Weights of a small GPT-style language model, trained from scratch on English Wikipedia: MLP 1024 tanh GELU.
MLP neurons of a small language model. Each row is named by its layer, matrix (up: input weights) and neuron, and shows model dimensions 128-255. Each number is 500 + 40 x the weight over its row's rms, rounded and kept within 0 to 999. Numbers have three digits each.
A block is one neuron, or neurons of one layer that tend to fire together. After each block is what it responds to, as a language model described it from the Wikipedia text at the highest values.

L14.up35:456496499492427490513524539499508454458552541442479432444450458468427459530483545523525557519493494463572498550544440535509538579511471422488572514450516459525513500470528584506479570487512465471512546458475522557575492494496518495469486435494651460490463559515456574485484479478503533520450471535521500495499501574505528514574478552579516549429510454455458476502449518433483453480531
L14.up680:492583435495472481487485556435561521434559482516517527514586430497487554475439526583445543514508478518497504477471486539495441461494475450484578496432579568478420451413481457598549486520495463514484581479459485546483526476502485509572466472483474515446511521515482605489523437537450487497450530485558483521522491462549467537549485514491522511496420507461472495408498477484428461551436
Responds to: Person first names. The final token of a person's first name or initial, just before the surname is expected, such as John, Merton, Brandon, or the period in E.

L11.up146:498522522464546539449502542486526467401503585517533461509536462465615542543507469505456553524508419509475431494503463581500519521597513520490551513500516449497522465520533433545520535455426555539475465531547485480492555547537508466485636534527501477519473525536453520490555501534503523444532524504526447468509508510431526541568434439549479507476524434508541473426522359506504505452557
L11.up370:446526404519459392493445467503534532464563594534483451480502527472416492468471556519454522487543474450455498547534497503502492448521504509517461500516516506439431456443524486493471480459496521511512465501495452497498537506428472521434510460475547505525514483557483530430505453586487478540501505392478549469584502522429532494472523491531601469503469571482433493443482468527584538454538
L11.up431:518500511492463463445502554414490492513516449546512575456521465518501481522485517480547570504528479527536513546463466480498438568436504507519548509500582509501511548439485516573543481464485517507518510502485492488439506504512487469428549547552459542492559550471501510492478505486444595491530569473493521477515406482411521538465442507538495520494505504543509442428539457501528436492504
L11.up522:516508482496518540393468511470583528573488446524447526503532563516427478538554502496569451495451541412451448433541452492505586479484484445450468499500535551494465452549512508492552535494522465514488567465448473445490480537481437482456450451479512514534464486472517523500538525526554440583537513456490583496422454508448514456564557527440480498481476504484531497518485480522578481532532
L11.up614:468477531517440504551518543532517450542446530438476440479467448439527528549550517527528456468496496447516527512521550545477479495518529511436516419481553516436499497419573510521490505536474486535417503444542561521448554491454508549534535545530449502577497528485472550461504588542444497522480450488549474483576528493498522462494480489533464543460466508535484558467453568468525454439535
L11.up651:511474466527491499515477475425432512557503494481512592457489516495535572438489484494432515513480521449509488450446432474509438513472520522497478472551521507460548494419525551401557519492461520514511450489497538499463447467463532469447565433481433520450511467512497559477478504500551417524508528479520476547539469490503509489540475589527523501548491491441534520532532458498545505436503
L11.up712:535541485508501394494509525455523477501471498520437484532520502461460567548498543525484493516452483444553448514371480495482505477475523567459459466556529526512553494473498454519485512503574505526485518502533517491533574566520527491529551509514433534487485440543458509518475521438476510542467552426552497537491503522453471554459533488412426522572534510439530460411498465526539490491485
L11.up794:451527535527548487499511483446434483467474503479511523538492535535517494588544519498462506563521481393574514485529497544474468536484483536522457422433556578482479515466498554498558514472528546547532454482473538522500485475495503536476531455433473509487488496497381396466533518561491481569483446454522467506572540520451417480411488440496472582607454501465516485463422554496548543512487
Responds to: Verb onset after subject. First word-piece of the main verb right after a sentence subject, often a person's name, as in su(ffered), di(ed), re(cruited), in(corporated).

L11.up34:503569545504497499534470488388474519438479562481463526454521455513475532558531503550483423463422448463516461450464538552487572440522515535515591477449467590526453477526477540520544532515483481518468459472455449521465540486511431561446522510471465426502513448537522517523601485557435466510481473485498504493498508534556464453579514489491589511495479513474453577557506504474473501497540
L11.up151:539525516468466422431488512424463475562519412469502479511527480437439436528492538560465501526436512474596557508464536561507546464572517498475494451541535468525459528486465549551462432478540575482499495504491440526444538520536566490538523510549514437446477459552559525530537530555488474443478517426516495498530486503476436534518506467590470551627483503488489487472433567536488532524532
L11.up329:501499513509519459485481497454534427411552528549578522466569539485491516528534470489482529507515427490446545456516506539415456470453494456543623468500598518453525497561508427471548553501392447572584475494540459484471553541441502505530510486449468472501553557469457528433537512511508572542449535468588491505485512493501463522575440488575470483507494442474521565495496446499511571528462
L11.up352:590483451510526521522556479449512509444517487411551499494574470505504449498572537495420541555454516517495514494411582499492507574542472550528460480538568568493467511568547527507542498527570518483432519490468479526575493474473522480474539530449460477507557439466481516569501503522484496545531550499434520447515481508482415507419422515506522481495501467455475530520480569535483522530526
L11.up573:546543579520451483441550501392530483472542537499521427459548505472527528488454472564463487478517507584454502538496469477457496456509528509509554506569525510490472486478525546537510528551520492494520525470491497528516496469523462570517440482485456514488536494500478538520542496499501395485461551532473497475581506513537443534555416457513544492488490539515469543440502535454478465572498
L11.up683:474508458460439463488534483497494521505548539464473460489545454398441461534424454531480569540463444477450476615450454528493506433508503469542581492505483541518543501523520543456585466474447557451576578538491450577560507450546507503466488507519546560449466436561514531525476470551489486556495540448508525401466542494550506525540449538528442549555504511518512483416434509472442481542537
L11.up702:428467526480470419442456502406413446528508539526561444517483479441458526482512522480448482522497459451486449456510501552464571459536510429559510529475511556495536414451560476480501500510509457481481590449475481523541514507485537508487517451540469528535547462462555522526468472533488499521433492465544476467553509536524445547588507454529537511460503529424498535489499528518552487528504
L11.up772:505494509508457502506443469598481572486470491479479475522475506495500451475482490527451484543522456503426575516479507460427547505522539527519555516518486526538596549534523553490547515494534466518455535583567460543460518510527473450492440518503460466470536475466538553551468499590468476524467534455541533460563487480491478497585506513510487565429480493450463517502499490568521456599563
Responds to: Given-name endings. The final token of a person's first name, just before the surname, in tables, lists and biographies, such as Jose-ph, Micha-el, Dore-en, John, Paul.

L16.up199:556475479448502485478626519472465515554548533568508476478501521477588401421474436553482508513484511471466447544426528521563474526536480553506551533561560521562506530507533449513491503484506445455507495519515490495475505517498482484542499500494476490415534522603453496496475510507476503479480499484471478411500484540526514446506475487512529526471472454515466549512516572488487541507472
L16.up248:587461535491404467532498503430505516531456502607478536503532495507528489451446531523470449482469467480469490447504584518518516517500416505524513473488560542472507475461517476501472482477565465498501563419403497544449532495473514487517520491542524454481440492487487594473510485538509462489481546535517473554479519487501443497485499500542546536538518434442503511495466452474485514469517
L16.up347:475497511487443505569468501489483458524493512537506457532450473495493492455455416496449543523562535516518459565487518508509528491565510536471457442461474463475486464522508482457529452467507571530547491480505489467512551559500519530530516481477470589441448500511483582528486441535479487518463482604523576474474520461449553505420416527466505429465512503522536469484561448403523598515489
L16.up891:536522582480475479507518507440467485496491486453556521481512504472544501521479526512496449461466479494483511512441561509549498414501508516537556406531505514503515489468519431559496503546494508547530561458482462611479526475527505543522474473497509479485460518464518500559541522525456530441495520527480585489538486505509421497539486404407493549532522565491498574397515545505506541517526
Responds to: Before a surname. The token just before a person's surname: end of a first name, middle-initial period, or a table pipe/dash after a party or country code (Labor |, AUS, M.).

L14.up878:545530569485445440476453491489454447516475593519440519497524500516450565524488517413542532585520483510524490489470480525497456496468465518479440477588492471527546487495474485490530510478499515559460479478572515471493537615442536480429493468566468482462489427465444581512594492564456548445508512545457468509500478533417537562548502490492460526496508560438544480477475491460525538491563
L14.up995:564484439507465495510572492568481392498532569518470518526532462526502516516542433481488456494549450475510538441411477521531452549413478480523492503541522524562457486502551486545548472497502468512494462462503601534469504454444433507411529451507530424484459482502543543523486486485514429494510552496563486522527514472386471515464460534505445510520498419516543432432475484497575477486468
Responds to: Mid-word past-tense verb stems. Inner fragments of a verb stem right after a subject name or pronoun in biographical narrative, just before the past-tense ending, e.g. su-ff-ered, colla-bor-ated, join-ed.